MLP neurons of a small language model. Each row is named by its layer, matrix (down: output weights) and neuron, and shows model dimensions 272-367. Each number is 500 + 40 x the weight over its row's rms, rounded and kept within 0 to 999. Numbers have three digits each.
A block is one neuron, or neurons of one layer that tend to fire together. After each block is what it responds to, as a language model described it from the Wikipedia text at the highest values.

L4.down282:486460477569551521484462502525561438496502515467553428484498530493489546498498505445475465515526521572553509471539460485420444479486511496481542497528498583494541457516502474538525531529527459565490515519501523429591500551503489387483538563550633513511505559436442422481431520480429443489
L4.down450:513452488481543481486528481493500497518485542497554578450505507528481398610550609495484540566478435483460519492513446478531580450500511478525564512564475471457566505539522529541460510461412495480480526556522590433518483515559496459506452524593515515494486511521424526568501520516557456464
Responds to: Words inside stock encyclopedic phrasing: bio openers (He served as, is a former), census lines (poverty, Native American), coordinate primes, table cells.

L8.down12:466461444534516492525476520512505521495539518484459519478596475581416537532495507525504493525529551531516522524464486488427507504497466581507496510472503476469453524424473505544511527464558557483525469460453380486497480561499496496580539489508459507441451547573546557493559530474518571385
L8.down432:539534522538521471421512541447471474428489485501463524493542527518436407478511524524560536586513514504455526488542393529533505435473494482487480433469442522456517552465430483512461545471521502503488494498519407484404497494508440529464513435492557526474464502516470491461545511516520542496
L8.down519:515490491511405451475502525509529557554514485502466451448429520533508506497385514564531566474524528569406575535525539504497548462511535497517501426448572593492498552439463575495495509446462547506469477487510441473480433461590520543500511515521548446515499530571476478493513543523500481532
L8.down534:457514416507508511473535477442490513417538479581504471499473553466515480530498507464465545496492508454547516451504516497501457477547555566490452520501476547437459417486502518575512489514531507450436457468522495488520534444491462435427479529536467444434434534535580475530546414495484516536
L8.down582:448498546475429503413571450496441540540499513537526450503437557494503508588533553498475526487442470564522489527493483546494466470436535497454477499529476472448429465455455453425529588458469576514534497562480538469507547429565520465401484504564497502460517526472507507531485512536520532628
L8.down707:365479509466555483494483520470477531465455548467398542517512506478447556560502490455594595432495528534557551479510522456449541463492466461468438518543523514531427542545547537559484507514492527488514488528494490525512437473493462506476587491508469552576471484561536515495494495528462530500
L8.down719:507500507509525477518500540409506457551489510570490528517463433437474454548474480510501490435516439534515408516552474517643524526493480524500476529562483445539522540487519523570462621486517419476520536512444470526548481517537500520517568514504587587538500590497448446523445511492523542519
L8.down742:537577538527507480564495515482517510514556529517444474498490460552480453522533535452562478520515466559493531494460490487434504508503468518451533488488511494452492512478534524505537550473517508502459514503451540504527466470420445439425488417509528438460542464572549516424542526556428551545
Responds to: Adjectives, nouns and word starts opening a noun phrase after verbs, prepositions or articles, e.g. suffered slight damage, achieved considerable success, illness and exhaustion.

L4.down108:435577469580478531485512489483518521580568487471509480566493447419520493539495449461513493436528472432530502541375484510474583585487540458535574462456516437444452466472478483534495442515598529495546554531496537424533482553554478533467517461506554537521454507554546494442520502503494500523
L4.down112:452500579466477492558456527528465479570503359455446412498532477505484465510459444519472472547523479578557560521488538507537511478485497427531455504513524511472522549537480482505585532540464510553499501571500460550600580485545496520502454522441552514519501419477571491535521494580414484518
Responds to: Nouns naming a stage or unit of competition in sports text and results tables, such as round, season, Cup, match, games.

L3.down81:447517494581523519482487564525490527523546480537537485442527486526498499440435515524527468580518497515486506500569470488519482517499551442512565546418584517537557492532544514484504541498533482548437472447480438534492523407505523447526448524507520504537514540456475472482484499553446537595
L3.down308:469581449509513480476461509491459463535486533535480460467533566510517489527462558523411534491425470526511567433474520515529480534516545529500481483510491530476464473536452542509454461455472598570528586459487504483467441533465438507475514549606474456527469528490520520536558572532520507515
L3.down384:539535505516518446538497499468498480484528478524495432550401453427636469556479499574493460513520597461485492551459520569489428518529495521549481554522515545546439584462507481475427483478490544531537477494503532502512533510459436500508474482573519478532499472530443532494443507477528556451
L3.down716:452540546411504514533484507589535562463503487504459469468524477554541524499502546508489534431517500478526551521499488519511517552477490490488561458559508514505511512483460478460509567533458521471478582454524482493542536420426439526569492553542501531443525501516547424519480550511507478448
Responds to: Lone consonant pieces (c, ch, t, sh) starting a split word, often right after a hyphen or mid-name: -certified, -tuned, Porcupine, Ivanchatenko.

L3.down192:518492500450538498487536505493480544450540502490485520490462488450475454486550479406548448501497617487509565525481535417500467500559468529485524517494562539511477444532521562464481557451518431506559553550462509537521578515489514528568493520499471476477520456546498582470466495460534520474
L3.down196:493473460423495487413559464485504475441530519535469578537451500578539493503540556578528443569512494395471457490507561449452527545557476513504531479478523494531481466540476495616481509536490533542566505519479510485483467520465520521487586512455438492524480514523582565509517533511542463538
L3.down210:509469443496392502498533520507519520480502512477459548502439497524495516445495433482560505487485573482489518505499492514443466547446538539508498487451454584543574498459460479434524452517540514459493489534503500470545511500415514522520522439562536486488485456487492565452481478465541506469
L3.down443:486524475548516443505565487545428569514465514544481513519417497527523488499509430499496402485460514477471515529473456560399508497472612500566482526473458465509549484498460521445527457476555480421463486502467460471546484542431551548524429435511456524492557497470445497512530490538480491589
Responds to: First tokens of years and other numbers, such as 20 in 2008 or 19 in 1975, the space before a year, month names, and According.

L8.down7:505546527489492535560484486518474481504552490486478492497488531488507482512501552580543477550454526594489530569496563460472534512489462509528529452493508461531429492501584493536551528522474556549514557507513428515563527502494513442455486541477479505541471568428476452530441491477513473546
L8.down25:487526554516432479471502462443528482469555553510508576517527499553522500522546458480523444526444417531517536474506518571492568482497535520493499452538526426523432561508482487538468504535449480500492509536496476562441501517562540457461444541530446510507503533550474531537534507458470470453
L8.down75:500462480522498486544501552482564528501509473526444455503514520527472507549527537519508518479496448490594552469514528454465505534498538565514570579450458548528489525487495499583455558437500492417498472494491544499466454489505508482467433518506443448473524484464468494459535486488497481537
L8.down79:459509496488526514547545484451493530466462501500415561503464549561497519568504511485442493469457528495465483457446501477510432504456499550542497495470567580556552637506505444505587500495520485481554496436453556509455490477555463472488487463465571564530519516488513554517484533524520457517
L8.down158:497411516496511526496433393507443502536436524514471592476451513473500451506473499480493471511551422508444496520555501488525507491548479492503468429578501529519500507526546492451411556484462530466516505492508507441550513449509477515592421444508413505563479475463551460545493511525499420507
L8.down539:518625513509573460442534518442511519517538535614465500464444494552488465562538495490502498443529468542510445621493532494559520453453500432520468510531575557490525551526525512534524534501501502564431454550495514527495502526453547468429572487478393426533460466527433526517522492552446456572
L8.down671:525513439544530466423443501518477471499549475514497526498532519494508523534465492489542563570563514539500444508493536531504486507523577448487447536507486456542568487497497505546504494495578523416512567471549479509525498520513526468513437490454485600489551462497473456466533501567464485492
L8.down710:473446506516497465483498511497497463504569563530456463558477544484520541546509421468483476483511523448485542515517490456509468479436458514564518475451568462482500538514509515527531510561506464538527483502508600501501505508421523496449564521444495517488528481509488578470426502471555494466
Responds to: Tokens just before a team, opponent or place name, mostly in sports results: defeating, beating, lost to, champions, score digits (1-2), University of, moved to.

L4.down163:535467461455449483541538509475442453474538583435476550482510488526509468491428442476507458567528477518538498482537459456580517520589402455473494477473442534519526505432501481550393547517560534529508463517470476500529401475543543456537482501514504549440523439490470511492434485469572499466
L4.down600:580558451453544472496517474474497413426539527498542496511471484553510487519517520484518497460514511442580490510522492549455438496456519502466397528558455465429546485506566468533504541505439509469514520571529451519465539454548561484449501534484550540515566471518450520574513533519502502412
Responds to: Fires at the end of nouns for a person's role or occupation (detective, pupils, experts, fielder, singer, General) and at the slot right before a named person, such as "scored by", "Principal:", "as MP".

L8.down192:496483439432487473558488514531484480512509508476475552536518552493530540533448582424549519478485425498496532502538457497558481517511557537538471419495454484489501427464524448523510488465530515500513478506477520488460555504548475467477508463488491504458533480508573495486527427477366540526
L8.down233:553475497438491430581487578489513511472497481489508461525496482428508510517460546594538508552584486492541479506550492499487569476483562528450500478511497414520490520556375478484486485542512492439542479490459508496479546509538465508491511589461563534481540507530502514493511443566545513513
L8.down334:404483527504523516570464580483518477490532432476508510518442544541487542525486553478522506468474594591536459470569469462534531492491490479454501486517553505488579466488526447491568561504433566444465507569494468516482430511463475512549495524507523458495585526503438556494470450504550488469
L8.down403:490500534576498587496463569564476513494530480504455482512464428388514511522556488474579491594461487519417479488509505518457561489516530534498511470520408566459484527481542521468536506487502559391487503523519515529591510459442509509546538507489490413479487466495525495491511450496490484475
L8.down412:521498543522525504527535475513443518441489511413522480504492444579442455522512503499478487476522448433493516556537505555473486507521522520537502516453459525468538514550546504511509499426524442545484453482526470542465519518532582545484545512465596619454508429473539590479537501513509465531
L8.down521:536477497489491499502463478477471532542550461409497539528496547501458590472504458554580515534513487555534453514510485463504518542499562455482495521463489485553545552540429498481565488487540592456502494534530565497449444509487496514486498523446512492487578497528448501494499597395532524528
L8.down555:485549480498459459511497515551415536593467490468535504512451470459553546505585473500495477485485518503467579494533462538435524489467429488455473470499471502488502442528479508499513485502578553488449544512492523485489526480446494503526519444462505605540497463477492497426486456539484470526
L8.down686:488456527506474518483432553489491468540535506484545538546413446449533474478486485526579494497520548510500457535564514502498532536481447525440464440511484534524528540506576489385515492500582537512446517471518585514524525537467553500447533491453435526506494511485559460443484476518526482513
Responds to: The space or symbol just before a numeric quantity, or a decimal point/comma inside one, after phrases like over, about, capacity of, or colons in infobox and table rows.

L3.down18:533502572483498495479431504497465506427528499533536499487504537514484485487483469542355576526495455491504475522471575499549444527482443491535562434529500502530429489454592458505518472510536507454570530559477584515512456554486506523480494542575411543488528436489516453492567498502656517495
L3.down112:443477467433572509402511475429544511461491599448558555434520525530474474503567493430518543439468460462432538514475460558461523576482506574479545556496475505430522474408562544565524457496521472454492574561528584512514503514450504424503532444504497527469466481598466526565521521471519487495
L3.down683:543525452486561576529431486521527575485410547521424562472411499458643482467511468555483438489506563509546554541508566490492460458525572560486524538482548515496547471486437546483494496489503509519507466515522466528464510498510511518513572577521542437481515548553516437509451518468553469520
L3.down746:550524498490533556438558424461449498593514485505523430407418490509531495526470515572504483537453411525517461491525578510536527563543525423490475448478416420486523444555524396511458484499474494506576433451480509502463532472497470564551473549502449531499507570537484525494551549486548450471
Responds to: Tokens naming sports clubs or leagues in results tables and match lists, often the team name after a pipe or score, e.g. Rangers, Athletic, Boston.

L4.down286:426510530538532536597483443518548551522467491586510487450429600520458549604533464532459424484535524486489449482522410545524494439479512519502476468545480499493515558488465620472588452558504516451529453485491539487508471536514454529460526529426495519529499513441485470464532514500480484465
L4.down762:516488414536474465551474496507525485531484486488526522541488451461512528563440526465491505575478555499502568463462469476439555540507508491453451489467534554513531474516466462528474452495579518485461499485541569491563456467506515521530461539468503458517531499470534503532471382561503506513
Responds to: Opening wiki heading markers (==, ===) at the start of a new section, and opening quote marks or parentheses before a name or term, e.g. ===May 2010, "Transport".

L4.down400:578503530492512583513551496454420444541532459437501523469528511509444549521555492496466470422516490546506494463437558491502601471553484495517529470522512560454503533467453489564505515495399525485547523536461509494553497425516419560485569492515552550583519553490501495456554481473581497507
L4.down746:443523564506455455506491516508553441486460494531460538546547545501517533478503497492478536450516533513473514433566538530453452427479482473408496438527490544458488510479507464498392452479470508576572479454547481436606461506468524502554491483501507499498494486478531535526451464527534509453
Responds to: Word pieces and small words inside proper names and titles, often in tables or lists, e.g. S-ow, Al-ive, J-aff-rey.

L3.down1:523462484505473515547501468444561466513539446443466443449474542514456498511564515506529471466507521515586492513549473456551451511492463454464538432572500481517506508552561449488483476519479523548470460538451510509522415460516465508508530462544594463521461443556556553556507508474421513522
L3.down294:560459464494414569423518433493447458506482434483566587499556483484485504427491530504422534483534509488525576548470549467548525437488500482547436448513492588485469484586522498525483544481488550435533507503566457526461496454543453459509479483486586529497501546529473473524577496538556526458
L3.down369:535570480505454499478538429503536523452498560470497502514438512475494509547474479543547556487438443413497539558475479450461501489518493554487538485525450461501496548424471468478508543507525462527467526418475469474525492541478507491468509544463445527504469496554469494468483501485411525498
L3.down554:478518532434431537485472513468482448536521540515554448530484458560507474425503496488465551535519514603491525515467550453483546513561468489538540484496542514381575461532513501493520446579555600481464459532529475497534465447485474424497470517517482466515454475444462462516497464492494521463
Responds to: Plural nouns or their final -s word pieces in general prose, such as studios, families, magazines, in-mates, w-ords, marri-ages.

L4.down39:479408542551542466511474455520489485509458546487485448627508542446530558482517464522521415490479490542469531525487467524537551493460502439512511526469484547498532512506465513499407503543462502508453484462457489503489482459529465551496492520494458561434488470460500576468502495449484518456
L4.down296:480521513573444507517508484494497431493508456548503482551443510457498492520439453508529533557459495481505509509491532404518474436505521448493550436469528484560499458503496515516439487513455490537523458502481505544467516433471440492542540476495500456554430482491514445489549566524466526476
Responds to: Short word pieces directly after a capitalized first letter, usually inside proper names in lists and tables, as in K-hed-ive, Y-us-if, S-es-marias.

L8.down113:455532443516530525382490528512500468495487522417443539551485493494464512453492479452461473518502497465552462479483478441561469462519498559522494534553505470580578513451489496550467449563562489481469511475506577552488558477553532502444581528481500573461528475504558538576543511487456518492
L8.down304:501540480535522479492520529495466487553615534530455510501473518482461504488495465465559548540476462507495454559545473464423543520530574496503590509582509531511445471486534511477487554508543482470494449524560490539527439475481535564488556487502498447501500498475475485453494518499497480467
L8.down489:443495517434475427580457426470541515468450543461433459497531508526515511579559461444529545448536495540542550462507544485519515523487447519449504514485504489529426516436560481552488572536484496511542458427459490522509494486540507458577474471561624483507491497438454513518504551505484492487
L8.down599:450593512462534509455450423546547476509559491483523480521550533500486532506511414465505456495485506457534522474526430503481556454454476465468508487466488448557533484475514545520528557479485493557524525480476524469494500479522515534498496532513507523492548500520417468546477527539559509488
L8.down637:451471492563547534502524520550513504502541551433572452481465511523459532504536500540587471445469441456598566458503508524560458508532543471480487522511476496482487545558527484439487498495507471498517516498489502485485534487476512519486502466507566438517486519489470454495484512522483441514
L8.down724:617576537497476430500550465451554444388542475472513511454460525467465512563508490501524507479512564468455561523529479523553499499480469513501467461412520528480527504503506505450560493454507451518546448535409520482489522525530539510529436493532501427489476468543457466557453440578532535467
L8.down745:533521544475531581519498523476477524601464566489545500451522472562499495510462466514459490544464552450549415398450485481548425571491488464478475501531581527492483514503546516540474484549494518474511483462522472413504449502506448498528541539471495425450574439501454480480515547426530433510
L8.down748:503496512462535478616507520474523511543444440396530525491477541543485434480550536526486469580471559570552449531496493468535554521522485554582522522467552533508503476554476548514516528496522528484480479527483462502499463507504490467489471496476441518587502476571560492488522531467502484441
Responds to: Punctuation or unit tokens right after a digit inside numbers, such as the comma in July 2, 1874, ′ in coordinates, 4-1 scores, 4:13 times.

L8.down48:485454567559480498486533533552517457570533530514596522532466527474557520462466463527507577521513490545551444533490450597518455510484480465453476512460503477477516463513480416523463566512584560487458460532464511489411551471561497492521525495467491538427506464520501513531529498522507486542
L8.down177:476488498535569515561482453482508450527563503460514515572466428478479511532528487451457512506544579541501573484518513522573417475483505474538489562543452464493532499522495548571487502521531516550540420562529536545528532452512604479573510520525510505600507479469481524542493464472499522458
L8.down260:529537511503520508547429510529500486530464534553454494548479594492464495526543558498476546507557478492470505521507509489470501511468398443446488541459429464500486504443551512530511541469534390548474494467518409501548476467398531468473494499488505488470526559531484513450512547530510504493
L8.down354:501537495485482581484510468480481551437458493507468518459526460547551434527539515505510455516424490440460503496462553486521513535513565472512471478517584506525498461503514412454521520540553496492564525491533564570513492494489421497421510564490477546473514552437548501465432515522497522547
L8.down358:528538519542513535475542441514373571585527541553512526550477417529514438565546525499467522487525513457545514524553426494458486471440528526592533571517480499513529516480423510506436491488416482470490569563483490466525489568452566541504511484489460505497506508493485524544595460469487439542
L8.down497:538503548498486429511462468526543525481468588460532455503509493530496531478520476543545604570478486537434466466539493505529532543506566469519448492406493454514567497547541514519488456503528494485466453421461518500495494487512512464554469520400482441479481480495435535552465582510471494531
L8.down697:543501509460582505445467515547502472480471444468480497458489499498522468522455469532473500497456572547441426494499528445535470532577475478472474509469486468545525535444537451498485503459547509428468475496533534468482526527498535527450515503474535478544513492519463428520522515516467543467
L8.down763:474502516557471544483480579529538487508510457526524489485462426516569559506509490492593539519437517441529460532532508521413525496465508539493454526508505427447465450471489527530502494494441491504557555521515496547468502442502478492468508546476439541472520515490518531526570508502552472492
Responds to: First piece of a surname right after a first name in lists, credits and tables, such as Phil D(ent), Hugh D(illon), Ezra P(ound).

L8.down61:467568503435417482517469554517483509502504490495476521565553469488481476528541479549398527561549493590521494551458545488460527516505531488560476517503489491487518501489501414505520461497513532474496552532530550496569458468424427456488476493472408525472528465476488476489453571546472409508
L8.down136:532480501423387492546524476512512449559479508487477495466568465477561522463495492493466462485516515512475479557486449472538531477452611431526504549465489542463489447473581520496488490521562456510481520411462559505455458521469445526474476557490479503438544534511495508534550561484469436465
L8.down201:479497482543484462477485511550482546483533490454517543495549530479602581538495424535503495498538477564531489491444571484509550510586479502537507461536474456487538468456512505476471443419466442520530531468524504493464514548540509442500568508441446547514471524411450516461486515537487442522
L8.down305:516535506515486534506529500382435431507518524433475472473515509458481545545505523578442488489502460564486496495490477492425531452550497522514552469560515534540548468552446468477501537496479456521499484518517514504493494564431512517434491499485432497599523527447482483499502536497526507474
L8.down325:486505552464515452526524509524517463539452488441391517429506539586518500509577475472525501490559453495490499435466511464530468493476479485523457508495491534475515564541469513533506565540532501495514555527528510577503425460555529479491483499582488563518497539509439460445494508588492487515
L8.down568:492483504544451531530442414495505535462547487500465492534505453506466484465503492520461533510509497527462519505472508506490508521480567529469439456516611448532504596493535509541506469434545557529513490565555515432473561492609524532538525519425550504430417499481489584526456475503495532434
L8.down605:510524462513548471550563479533466497470512449463480474514494361470492498522470498525541456479489506504524472444492485536435556535491523543456456503605534553553535499466530502519527517461455519498512496557532526446513492541445549587464536509587501481477594433497493454471603488527531499524
L8.down646:523528499459545449478511556491482510475466467444498568557560527480477514536495464552578541468477524493517529482469571472552530556450490502485467468546468456488488468428577513508529550507521502539501581561487438473540493475545534464445440487513528535495540554483456498485497515570484465529
Responds to: Word pieces inside proper names, often foreign (Prévot, Kluivert, Waukesha), plus opening quotes before nicknames like "Danny" in cast or results lists.

L8.down104:557514497561506509482542498544461561505565574548498519420519480407550497453483535527475472492513531472445487431543535542488522491501519536527496561490472479480483487605514459444488487392555483508486443475472454506440570492458496581516489544455501435531456504488504529440382572478593480470
L8.down191:500436519516475466489465528505493549490475483489444465503519525475450462522531468502487520566514522470477536471464536442486575449485507449483458483502530506518524496529510479485478460499455509534534495537584532446495498460588564567579467485490480452557543550458459479500520456513538467562
L8.down271:507442557495474483549517438558507472550554507485470543520496541535426459491516425525471523481426434546586510609569557456394508507561509435576470508430567453515525483556540500544510602488503464574502527527475520530494479553577504505488589512573481457565497472529515493548475486507454454494
L8.down277:510395532471440500477429480476537491534512564463439445510544492554558530541472499536522485526446465503539500544537506543618496493474512483488513493477499502502516546530508482556546496529479549474556480487490575493519511520522479433515518492594468538557502543495411478499523510424498446520
L8.down471:504451498494528502480505515504548551492405512505486460462488513450405523489515464525533466518471492513503466434597494410532548519474430482494458512488518499520474515460545442477562536456504474508542496489571516484536537532526518512466520500447479455549487488473511590448526546453567504504
L8.down527:537548517449531455569503480482414425472461513495530388472468397563483474466508521523532464496459502500450534558622524551483514528467457569544487486482500464511465543471438441589450460497509488431453494456509482574472475518453510503503508481451497488509563527533457466469569482430561476498
L8.down601:470501542536491480558473428451533513463471507501486456422529513522467502495459535557523432525558484522544523535495456498547543534514572464520492591557485519496519543467426528571517426520520413439503432561454476440474471490600456397489502535445550525517564477476543514495575577492552537520
L8.down734:508483471487550505496469429450516453497598524530494427476418458463531527538457578557489545546450529486475546425492498475429445503452477459506437510562495584582497556498572464461420448519458526521519430489491535520491503472491487558577497450491540499552498585498534556461506478499482542583
Responds to: Second word-piece of a word split after a short opening fragment, in names or common words, such as f-ron-tal, ab-us-ive, J-ó-zef.

L4.down613:539449528444491458511504535492520472488503486456471441488537453500546504499526521494480492523418502591429482500523555467474524382475494486513519533537512530540463564514457518435506514472555482544554525525487535496548445448477511554482471430495541445452516541479503475532488511508513531515
L4.down693:537535536438451582516512495545450400482467460444466521510537539489453501561493461444528509518551525526436478522545470506597507467439481519464576482485516433529558575476485552428522520544506495492456468488442554521585506474476464492498507461463463558495472505468441474468480555438527477528
Responds to: Final subword pieces that complete a word split into several tokens, often adjectives in reviews or descriptions, e.g. accur-ate, entert-aining, excess-ive.

L4.down36:495553516508447448472499492496471474524450442497522479497485481480543568483434493501521531537519548480526544529486483547549571454538445458551539361484575482502500506502467521529453446520467430498493489549496441510536464488527459481497502488522453496428445498515457468503521507573495410467
L4.down758:518504444488435481457478501574478464467504473541563463438460490475537497519505459509477510516520571574485490497506523471499474499538570496540475455569561525457533534430570456543453475549471483462503503498474544471504496503539529570534467595508406471533477472536427478501488500499468571447
Responds to: Hyphens, colons, and spaces joining two parts of a compound or label, often before a number, as in Transit-4A, air-raid, Episode: or mid-2019.

L4.down140:495531516449544455508498502435425516435537523534506511477541606509501515473522476526517511542486448458519487482500451541481533453519529544499485487478479448513485564609536482520431399421536547499476480540446458547426493455421542499443440526481538499514533548466514481532506493514461516457
L4.down227:543351504473501467457529532532502475513525476467500505418574463512484499583544523474477512500469440501499451569456538493540472445436491445544500560455591548556458479511457478476472489475518570481414545470464467419502488466537542456570465436493494541473563483462500546478500544458416453431
Responds to: Possessive words before a noun, like his, their, its, her, and possessive 's or ', as in her daughter, its population, the charity's.

L8.down103:491477514454473498530487523532495541445508503423566524543527507449441541539522496562483559495459509531532484507509546518509534468468585514402485472616493480475456562550486569587546466490439488524502533500475532471569505443487493476535511510453511504466611507523499520613418524547518573508
L8.down128:450461568499505432489481475503425474488481477462523444558424553476512464525486565535531506496506541512518433531543603454513492477515544485543480530504447566537460447561475451501551459536559474562501549489409469518484511575491535471425479523485508432491459518500565492518487437554535503511
L8.down134:514473584570495514467515593529509499585503537531486466553509454479540518539610508494512450481524507577483512482497499521476537514497531457479415524496464487434496548539484574518518405562473539555385496552512487487491473582480585512538539447479526463512477552556559475486491472553521450445
L8.down247:534510426487470485477546530532549531550547500494516521536563498496548537511460492539455436518514439467466468500472474483484486557475424540532511527553509505474525495476523453483495439472514495482437511519542533475455487535521479541496548570429467497562432508490459496502481532514459408443
L8.down448:577459438578426483471488515500451435466478540484537519492502504478500506511442532469423531514544460490504512430512504522482507502551483450518518585511496522470520575453541580442549517507441455524495512607541597521507492480501508494487490487522545515508460482458456526517517491436438520481
L8.down473:454485544484510564465542514562486533485448501602528525459472432492448543558477512437535503465493479434511550531464465493460568539512469556456456535520464494542531549517509476462462523506431489589521503565557455499485611489456480512462502556486476518434467466620543488516555493543516474505
L8.down702:569504509550555528447477520475472392479473501460480495420532423519525556518420577422507487600518547474465560522548440445445558499471520486527548534523488433469455466520493514538469414518494497496489463491470466529541506532516538600493591516482483491494517521456438508522527489540507472479
L8.down705:600538529489540505508495505407500486498536540571506474529469607498487485437585491520534486502439488550492523482499508432499476524547490483441435485502463465502609440491515532512539396495468528493480489469552463424489558492490496514552525560498405486515397492519500527505444552489535460596
Responds to: Tokens inside a time expression after "during"/"in", such as the determiner or year digits: "During the", "During his", "in the 19|60s", "20|12 film".

L8.down1:487517523525523483563495580540501513463470586538481486471435522475489453508508520525498494495517484434469483455527483511538496510530489545564472457544527588476458519499495514514577514533519484526482535526501485472458461441543564454496510487563487504545520582587547525493435516539434514519
L8.down159:508541537523512480454474541518441542562494566544482500455450582503461473538514605499470506503467476541529531450516549560452532505407573524453481544505477488431467492458489545477494496483465560484521516543472496531562506452550534434430522495562524529518534532528464564533397491536520527553
L8.down172:416572571531524448555548484488482481486440465431470485416420542513477482515471517476444478484477557473508545478528491516447459528511488446535467472507549546535550572538465458488496521530490533490456490498529488504405483559491555458496506510542505509474532562485538495497501590470471506540
L8.down265:468516519544504496536460505472526481479538503486483453504526412554470545482505408494470517518503537489545476542520489471535538487535511504525517501509509451517560556528468554523526431534463377478508453424522473538504449564461476583631484508472524446491487509530466516501515465504474441440
L8.down273:462473518502533467558547523488554467456478467513526478469500435536532568482479450511531551471464535549533508428506512504538520488470444481427546462510533534462459466459475593490481455520568478504580544478497559528555526440531514478512529491492507510479469508497422534570470523470540561496
L8.down376:548431545469420528508463511430545522465482490457473518535507428458464504571603469504554498514468518546500479546459440488503551515512514522437512521457473544533519544455556485505516565505554527449483491460522467540472470591462524390530484533459525515523474514480431462430413555508412473501
L8.down414:556445437412544479512458500550501495582498452513503546547487495500501517524489444536517508490481434575494420454524451482497515488497465542555459431477516486530567523506497444481594496519476481475491467535420540469538513489470564556503483512483486489448562500400559562434490492562595506488
L8.down661:376516515562459504513510516494557536495489524531452492469439501533520493553505531500511483442471496444607522525497555519515502480484531467449445476583497571542533534507503611488483514458438557470498463504523517475522481464534612473480453582545491512466509502578496514512527497492516564551
Responds to: Words just before a coming personal name: role nouns (manager, artist, composer, senator) and linking prepositions (born to, consecrated by, in honor of).